Weights of a small transformer language model.
Size: 15 layers, 25.9M parameters.
Architecture: RMSNorm before each block, rotary positions, untied embeddings.
MLP neurons of a small language model. Each row is named by its layer, matrix (gate and up: input weights) and neuron, and shows model dimensions 32-159. Each number is 500 + 40 x the weight over its row's rms, rounded and kept within 0 to 999. Numbers have three digits each. A neuron's up and down rows have the sign that makes its largest values positive.
A block is one neuron, or neurons of one layer that tend to fire together. After each block is what it responds to, as a language model described it from the Wikipedia text at the highest values.

L9.gate463:501562548495562537467467555518537458460454490510551408512493493502529519422476484477554528609528516659489473447528506493498580507511476457458449470465465493560534477520519480510497497518523460469468511463563495538510546526512482510553483489488446527553506630476482519459469536471503529573464477479489477482578454506540533487585577461467495510522525441539422520511492546516520541537523
L9.up463:496526444471449458439590508533567444490478478566542534472441416447428480436437454521438531468544504559495505591466466385500517539501514480502491513475531452506441419480452486510543470531564458509484504526476553597463500546448436525504391486454444467458472549557488549518548531483596512493550433485475511510569463508458509535509502481469467519466496528471453493495560510624519571517467
L9.gate693:498518547459547504565442494534572493447458558460562492443454482529538469511466487538528471543528494514478633468511489462424530434513488540461536617530516449492534547608532539487521510430509503469450489455517468507572534493499516455427479530464493443530490512519489366454464499465472482492486564533503517471552554512596467444491507436421490471491539573538414477458499432407543543532517
L9.up693:444440473473439449477450477493553566547507496517516500480440456466521591509442509456552510516503583488526538520517508542422493474444462549497484560469486405534504438450514481467586491543515497506466482503442492470493525589569486499460497523493492478483515450557513563551526525524444424512652477477444462493534428501481477481546512409489508509526488607468475523497510579603505517526503
L9.gate695:471489468539471538519483495501525553459455542522454490479435524537589518576424547498487550469566455481510469557506553486511499534485402500501559429501476570555521479452505524528515497414570528526502532548540497481523507508663499560517505538554541479475582468509525555522513481514510558490505517409459406531546497559506532512533485537426537451458518481526486551491512525507508495548488
L9.up695:475500419445494543494452524475459534555467492474487489452457486481497500491537455502462489438474466449499465581427597527490512432510437468434472474458446463440523557395505450495530462468520457563526479465437534491532536454408473430561463480494482552518568472564557501434474472566434518461542498508532417619559436454546479471488497437567510456479549510480550529486496490537572477435558
L9.gate977:454473461541473557456472539512496512475350517461501491490533433564485517475484506496509626513496485491525463535533586476503534576538481435440501529511500506447513498466497519595539488470490551518476557493500526524530441495487453550568505515527485530475510502523446556530518524507457568530541500448525511551532443494509472486526537537499475460502498442515478535474554442505470469490577
L9.up977:523492485496533590411485456550561466526480518462597458467616488475507489491511518524485537487466580503535500503535513553562482513534405505476497483486463516458433534424498498576564491416533518502425510502594465523487485489496389558514484477447498503486517434566501434446459493460442511459484501478523483494472451559560519520524528427463461412517520499535512549449461387550485485472496
Word-final noun completions. Last piece of a split common noun, often a mass noun or activity, as in clean-ing, weat-her, she-ep, o-il, and also whole land.

L3.gate134:521543355558529502451498554462507471467556467502441503492510510525537452531519494506380448464552458447506507509472520449562414553490445522526496507524490531406494467456508488568507466499518484543528512458556536464465471495558587562481515520493497560538499471501473497509525531483487421461481560498509553489453515524514466512428456527493570605472503478517512519503530480449501540463441
L3.up134:448475563510533466520470508457472533518505480495487481454501515574464471506484439527499511456467458582512442503474466513536518498534452512444462446519442441557500520499500532434497476550417513495481541581484561565475503466423523554443469507474501435470477536568487523511497484521454482497531519436527398480455475515430519484477529535457520471486530569532451505550482481369551498468498
L3.gate438:509499488561535513442535493568486530567483504532465420499522504454557515483426423546482504478533456478479496466443474518460476512512559539526506493499462500517490452503541572514534528462537497505527536531526494519510578525482410531548530476463472419484474526449454479515490489471474596508495513471512523461502528476448503475506474416511565540482499541476533518530478469475502517547441
L3.up438:501466469507576514512542472519518507524502564559458391509517525401557518514421531572517586534438476478556541520526523491492494452501523514478493527493452494496481487566516493515538492504440441512562553540518484551449481467528532521524540552528459464431491487482521504518468466510494545476500459470424477460516477542449521463514520448524553522547479424534508486507539477460476551515486
L3.gate522:466487475477463544537483550485489411505538489501550505467484544464524506463552493535561480491542476511464475470490529458441512535545538482530594533475521498480510448463415490413515534502564521476487464483513455423474554479477448534500535483477475564512427490572585502472505508450507471489525511532450455446534484556489568526406475446477554501547487495515518496501509470532533461451452
L3.up522:460515428519504453532484491533469536424556501519576511512531517460568527486543522513434516535454480565524506473455554517554471532428554474430528540484507477478498485494523472435500504531498523572509481531481510495465593418471492496490525524489449513537496477516527498495471436454502442486486531476439485545536517510460554488408524569523495537458485465524498565553511531520512535480500
L3.gate538:438520451422459472469504536481474478500464471457466480423501444405502550513511505504446484524525446511562478465545533507463488551496490508457466504507486519476520485552428514484497478429541489453523491420512508524497557494503421540522458446483529468455526487561548469473486473462442478502536483509469428497533485520574507494466496513481515465487507577542515490469538525548559537455542
L3.up538:494496564509558501530511487485458507449444482496526526538517468597471517497555507464454479476517470501458570404474532533537579475465504450534538573506453514432532436446555493532404481503419564499481443530495504539511544484451566601512574487540550429512487511520493549580493467440467465471468485485488544467506489544528572466417449450497576480524553487531506455483471516386512469619522
L3.gate763:491453448479429516543488481503489533489499461525536437457499564496382516577481527480533505529517549483534512379553517456517493492522473426503510526488523525567429521526502499496557545483496497490536490487485524457526503500526512513431534540505455443548473531520500516522447521509501501490563480494528488505540510548596471449470528437562488455475466487534514473467519525489579452464490
L3.up763:521565523425514553488521541495496476562459511489478484443494499452517432467484421582518541629416487490483422488465465522456504513561559503548465480425520511526494522517496539468504519477443443498540528461462463510454547546522471488503485509519442497469473534539525560521501478533488502543518493484498452528560470453507497508505475522505471483477567543425477482472481472470468499462532
L3.gate902:489448540501533525525552434498504548488510555492576487510541531464489537471488479508512526504492476409495499399516458469442518485526548544578539421425532530494467475500575466531417533528509447547478448511479521513491482457555515475484459485520568477453462488474540496475488509509485572534534477487450455514563484522475583496483502500511554560457501531476486519524516582570529496487499
L3.up902:518547552513455496574532433490458482471518513508519564530520529434550504505533431545467513471500474558549470534549558509533452523561515507549546534476543462521485534400513495533512521523462547478537513450540490502437520478552498520416479514498466447514500486445471504487463490482543474574562534540487511460455518474547448491518512559479477431554486463511542469501559478485464485515497
L3.gate916:622511507507445484521506525461537516541457510467446524541474451515418439488422488561361447481556476504502522494498504475491534502546543441470434533543513418465587428487452475466381520493564470432495488513504510526508521520465531510505420521472478525482491500519484495481520510530497474569487492483507521456428478484523430500457526475511494547527523523498509494454486479532516554539497
L3.up916:528538481536478521601479483542529457587445537498504508540546527492447513430520504487470432591508418531550517571486557532517452499491496506465465528500489515528477477499491516448352544459459556545552565508559516522495528490526445435461429559514432527534503503517448431494523435525531488495554505476495579400511500531515566467520527577543482524435560500539469544512533553490480502510436
L3.gate1223:504495438529522531472506592529468465483481522528445556572576604520521496484540505536464558524476414472483580476501568502551534524540527557483507490496492567479535421553500531483512552487549492524549531570513462591514470542616489532581550494532500487533512440503474470498536540492551525426435583492545474506429480480464530442493454546506550451560497490542521453528482492499556489498481
L3.up1223:487555544509484542545475501449509491508481487444534530496517564461528500560490537474544576523520481534497527444521497481564493448523474561502499453529458476445470526473513427529485505476503509566524540537510509455419544505474503455520493477429441465533512553475480479443512431499469450479555548480500512513534623465498460478481486529458587527513622534509518504561560476555543564560475
Mid-word "ent" piece. Fragments inside a split word, mostly "ent", e.g. s-ent, ess-ent-ial, oppon-ent, plus pieces like fer, vent, row, pi.

L7.gate204:458492513480508469516497475491529531404509520502494443525453508486535497427463505514479557511517519481460569584406491547505439484504473470434507487439435462460504514477602498493523497494509494544486444507447526493498529475558455451506500542548499544516518473479465556580460448495501508560496462497500429566467513462532535518428539506481529554505487498542545511512468458535539600619537
L7.up204:502505486500478449483466528496527533482568473492477512517524574505533532494475522438484463591569499506445425493470533434472582474515540537486452503517501500419559523558472498560545550488519451468514507504449537433538513443493489409443479548394511551486491525546458520544470411487454418507569461524525500522535401510469495482509457558508484464438510496510541482569464494490524554514425
L7.gate513:509481485506552497572456423541502492466527547481494494571474591525459520513432467481517500522438564570526482542492553536430516497521514534486547442514492553441480461481435455510449402427502454534545475458509434549544448483567539484442467475462517512503556531535480464521435524475522465459533529499510529527504502519516512457480522495516486492561518485527507506513505481527501449499495
L7.up513:492525520517500520465498426470470460551520458512552515521492479489488467480512478460435548512574483486440524502461457460468533433516465468492515479530495473505554550503541512453517465431520455454509426460552443544492548435537529534441461490513513600484517501539493459497482506530462514578530454490514509485463450452468404484468566442451494470564426463510480467558496511404508534540522
Mid-word word fragments. Short subword pieces just after a word's opening fragment, where the word must continue, as in St-et-ter, mo-d-ified, Win-nipeg, and Win in results tables.

L3.gate266:432457494506493419492562516589533557413411494445482578534483578458449445487510465513551519434498550485558499545457467471479462505451484585514513527505557440476454562506599495549517486423460469500535376440498515465532500470482456450477507508521491501413472544413527553555451490478525538480497485455438526474481571446476472505456519471478509603469458519525541551458531474485498426469466
L3.up266:407505569468450533453511546503426484583514454453547529523519511492442489477528488516536512563500526471489519498456423480509518535504462463542509555535406522485467489487441460458452510425592468505521498529527456525455495478484433521468508522442510501420504480395536500475512470467493496528496495496483500420491582506479517472501541458453503517454444546514539527515526473546460533479552
L3.gate390:579488472451477483499477503485483508482487476480549493455495438500530589502452556510496600481524504494451489433424468505455501563483526483467514496531504543487494475517487534559479449544507521489503463506496572518546525438499414491540575532616551437474505472455568451481516453507501496481470525541463482438507396545495591478468513499578493510517426542465553454538526520502430524511546
L3.up390:536562466499503515491490525514475429428547595456511515565473560394599474593485464504524501559516493423422473416487503517504493492527458487519487536487497517553525521567477464499412518548499555559410537537403549517555469487478529469516548482486461463519483505457479439504543503423526530502465469490480488488504497569547469517469504503559449453548497460557589532449459512543531468540512
L3.gate526:436489439502555614469530477534466545443510488541581506496467476462441493464503511498532503454482570525523449479505476487428497477477520455518461571460558551504529555481492452481491494439443569491448539499463558467520555500434512541453508540456457436481517488502489500477534482530518535584516503495527495453448519473487489503500583484496544540443533476527429535515488523492575544517516
L3.up526:489428481477466509530488514537496503497448444466513494461427460483500449574419525466500521469494468482502478509468446499485498520544501468528522477407564542479436478495452506547460450442520537539433454562546483509507485480439551487471507537525508507524497553496460457477479471550570510492447526535463512514501500564582504422563462497522553467458522488441473546473466454488568505502527
L3.gate578:513454477490403487472553453447499466464560540529549426548496514524588487466532520507467432450494507476588506511496516577547513508572496507548463518484499469466487480499514491499530470577487538512493473454489546522537497501454492490424496498562455489520496483572470534494486545504483519506431521469541459516550564468540470503460498488562509462485536534518470560519581520567541466544480
L3.up578:560521540526509503513492523542523487505448583456485447520544521504506573495537519496507537479534479500473532479489529503467483454434468482469558559465486445497519550532511484513528569536491559449583526462501480464540560520532444442428461510491483472431505418474527579461505437421522490558459554505467486578527464462463491520435596501487416551503471468519471515436522489501467492496560
L3.gate920:467488502601514490430482461466514474503486530476488491477557472528471520535560496434512538524544461541435552490450573447530546536419517477503539550464554474461532460506526469466484515509455510519459488533516457477573491561460509551520536550461560493517518471492486564460464536479446459532460525587503560563402525479517480419460542514481496446471583534508533518480508545454527486527466
L3.up920:439501544476476474475523499507529576483522538522478484444534594539531560473574462533376514466455484561454434554499544588497477466481484456515462470492521517475594507452580522486484534538430425563480519458490382474521497529536495531557587518480590470504516542499504508440488508464547450541468530467467526509475473482452500506473489526446467408526410554527483519481547537512491446551456
L3.gate949:493539501549505552560520535481515517533541505480472604508430510485488490484484493469501544502508489505484508428490532505514552536469371489539463486503469575468575497579585487478514539509522525475560442500495449420517465531460536516502497487487490457454470506448416572486487480474530514472480509479585503508528575496545523476450443529522526488501449441383504516502448515462579416490477
L3.up949:447556584556509493533456532492462475473539506467511468553496561484517522534526478483497526503522544456484501436480537437508498435591532508515447487555485489455548516532558524459541490511534510476472493455466506414475535520524506506543460605499446519431493491429530545507507451566483559483483467509547452463553582518479556506478530477379523389460491415521560427491498529508567507538501
L3.gate976:516476434510538514521518538560505468587491493477471516529476543528494535450466521461498471529501409512451525602535433560533515500579551505449484527518450541590492530520496509496493501498527516567370527508516490539522493500456448446458441519481482515529525463508550463460481439498504489524535527579464489562437478539443532488514383512522437527507528489518483522474534556523534500437593
L3.up976:455472392495484517526561441472506460460492532536491471593474438496484563516489513413531560493528444477483535543493531535531506476510580552523480585552418523467524475478520500483510514483518534426484457503499475490524482509481532511472516438500460512489477461451441477549470485443453521444565464484466484513493555489540535531430510432545539461503560451547549583476486538472501498507498
L3.gate1117:491529536552533555557524482474583546456477499523453458534446527611436498456505515462494493449546506455515437565474513519540544517530539485545549462528482559556568486474588482455501467486426450490548488448467533484514496492437474460516501390460531567503489509476531526506535485534486528527458548463523490467405488533513446430505466540485428490502464512490535483479492416576487517549492
L3.up1117:484521509531504538585518504552473479442608430476571452475480476490501580485474526506478495481452469570511498547523476494492487454484559463558581508419529487536490570463463452438517540556547516504513507506524500414492495502487492569428510458510462493511488524404487513459477471503538566534507449491569515516462484520543517460531563548471533521479491465527493500465475561503529491579418
Mid-word completion pieces. Word-internal subword tokens that finish a split common word, especially -her (weather, either, publisher), -ation (vacation, donation), plus ab, cur, view.

L7.gate283:492535469547483464450518532466510454482511600569417477472486506500548512509476491465522537569482450497554427416533518554470511447457477524466510516533456461541543481471546562502491495505506464480495524482511504423436468518422436578538535491464476474539529486499512530513464485402492539554486481478475469520489520498489521496479534473516529515477389433466460508506527488487498554563465
L7.up283:434503481551457513513466510521572371381501498483462496502493525517492585539423544567506525435497469486518499516482558444474536491588545560538499531561515454505485492420513486491466531518462455558540539475521432444529505515482505582543567490472505537523549505536530512541489439537496443501465448571482510495533506393488504449579506528438534539468474466500495452535488482514480530480461
L7.gate943:489562509532418506597508494496469528518568498571523434521470469439513502478469541443495429496492459486503423454446471501499390513483470526471596519429449506456451505512504476500487507494569507492380443499479435490509485455485529533487444543507501468561480512561520496537555470520476593472494517530447549482468447465544530493540515483548568540491523472509472507490527524457499594455531
L7.up943:540523491549471465413520408481537495589484587476551567528442447552536558457483507514512477518422526524486539501539557603534493494515545501394540498458545481580475448464548493468510599390473427539543500482533520502421500529457510514498512413539488468539460501507492505501547489513521551574528518436562531511482492455505492495476450516517529519496524493553468466503500421490504519519487
Word-final completing pieces. Final word piece that completes a common function word or adverb split oddly, like eit-her, howe-ver, ne-ver, general-ly, exce-pt.

L3.gate73:495476489447488499517447553490463508452477505532469490538443507467487451479537543581529530484494448477447512558517530452484486530473428552534502537487512376596425525495535543520552500552470490454432415550428407406588482590521457488494483522432476425480447505452469507506497474521547489509447478522562504476472532503475442539466414465504466483503472479511517460459468528525497537489544
L3.up73:487463537495492459488492436489467551532555504482455582548494474480483484422464465436448499529487519535583452507498552539498455477469385511453432560510472561449546499566470445505516541506503497493521462511508491504480539478458547471549524458526537473507509495436440461428538492527552443510450426516499579526476511481537506450481524489527532527496552502398535506505542553531499494448473
L3.gate385:513494498476495510567562471574487569509494479486516477476507510503538554495490485589531500493503518513444481567483459518429493521477472521529439440504402509451510529487429410487466523421519565452434452530483416518548569507497598524502499464614491477503476484515472457550493476463568450508465522507528496485465480490440455489571539445556508434533445421498543475495437497516473467497497
L3.up385:475467562398501537499502509509516495491607547459498521476439539460504490444537506500486478510482489440507471555527461498536509577461463436461504494497504566541471509565507491466533537475530446557487503595511490429526477538520500502459549520506495430491509551447477402563508505489525525518545511485482443496513580520454493504511523483477515540505541475571521463533461429521519520461504
L3.gate406:583520499473469484561529561520479506470474585530503471436518484482494517521467500481508434497494442481525492550490487581455499465440492484431373524568477507497512506537539515479470559552504486492511536477470442517502460534455522525407452474496534546503479512459492559538491468506576510480490499518465503526463517489461541530553421528436419528415525489532522442460547534497505562471432
L3.up406:455382519510479472472490476516479550490505463463487535518496482592499494470526602580489594513476522510470479459561549492453458480548521552479492469551471503490476524445477546502516433496514440422453437568520495469464450497475478531606473525475488434459539507421526403513552526484470479570537480446565570483462485495536510488517501486514555489521452467569498530525516532566465473506505
L3.gate436:523450535554377467484516432508576567509414470487483506506503587432483438516585453515538494513504540487510459541558553503494500517565443468506481532563530511495449557457559520501422508417518542498516542503498475545556529546495445512488510530380507413519472441477492519571480496498446510448522513479517495563551571519530473495503509495497527485502569517514602492480534426544507459531495
L3.up436:506471522481555508523521460484452532471551599530473469456553512445538528547525444529485465485531482538565563412500495471537526503468571584464494554462484466455495504467507531548534503437432516530523509497511535489550540555514489497554489529481464495482493492551446456474483418510570373477424477475483498503562515524542527477407441530476437520534531537408494513508537434571574429505472
L3.gate649:475477502468514559465475484508500556560499462482501479519442461495509537476474511542534494508487489528456544514503495545428508483514526448464530497541549552363556552522509544522524487482555541514533488458451574484469519509579542456500561482484508508526500459525491473512468526506468465488442566446537559507540465508444533456540478570483424497533520536529547525437483515490474494546488
L3.up649:486462535538515499430484508501512481506451518462468508377473496452501466491470507576614524519539577526506582403497536551465506476493536431425434502487541515429516565498599479479466501551471476446507481533499509529486500441474472551496498459497461476567514519442479600530540439479555495376490450455454514425443490562484511532534452505531497492528512495436426423491583538455441540394521
L3.gate652:417481484554503469463431484466449517512406547475443465496449465552491466528486467496432523514579483503537513480411461396481530497452508451528478466432555495518548573503501503511519420529518475526493492584544588501574501514509500516513507513470458510492560508514489582528508556516478534504587466444529499550565460511513510500511545461466485534584455458477516476565525516517435549549494
L3.up652:503541515497484497534502551532502519515533474489432439481437429541488505550458510568494543591544415522474535441446459536497506474492483464514502498476506491539462579443491510493464478565557502476451539504476516432445547473539463567477516527510462532498427519458564562493518518471435541469476500499449564598626496437400487506537506470467482588503469529487491538500515518515516449562449
L3.gate747:516547477493519530470463440566445439422403450507505504534538488508486460459450473540499499485481552398500495518535519452500552520480486429597543500430545459500476487497504513583542487438573515453485481473550469486513542463538516420498429511470583576503469476562582539496500483485496518493491491503482562579476442497517473499446534558508441589472487514465516549521464564463484496485496
L3.up747:500496562566461508508569491466511523538517513508560534512513537454441498534432509552487461446512472485582547476446504465491495520491532549509497553487499465530450562430518552427542442479470618481591511558546558486561494512545480528442498534448438522412536506528525501531483487501528470456490473512492436557470515524508491515471512539490514544485530547471513437481425415531498529436552
L3.gate1247:507486518474511464484486551480456524492433450509483433479527497533579541514475474536522470486516486511526420534578484483522455441435512500498561496531450516468501484513533461446488443511453502462485592490507608552490500501413524517454465545537531525516559476533509456438530469440416517468512511475495546540492452467535486519523520448484508479539507530492524481465496485541486445515389
L3.up1247:414473460502503556542486459498494498459404484464441491466558485495479482494521448434567459463484523508432464472500514481475500506438495495540518522600411457431459511486491543516438530483497496421465536476482516484511435537428524503473477467540477530456526480508455450459498460479465509507439429509521576481559467437523423483510524496502562457510526500558531517521497540600469452440453
Word-completing suffix pieces. Final word pieces -et and -ation (also -tion, -struction) completing a word split into fragments, as in poet, Vietnam, remuneration, location.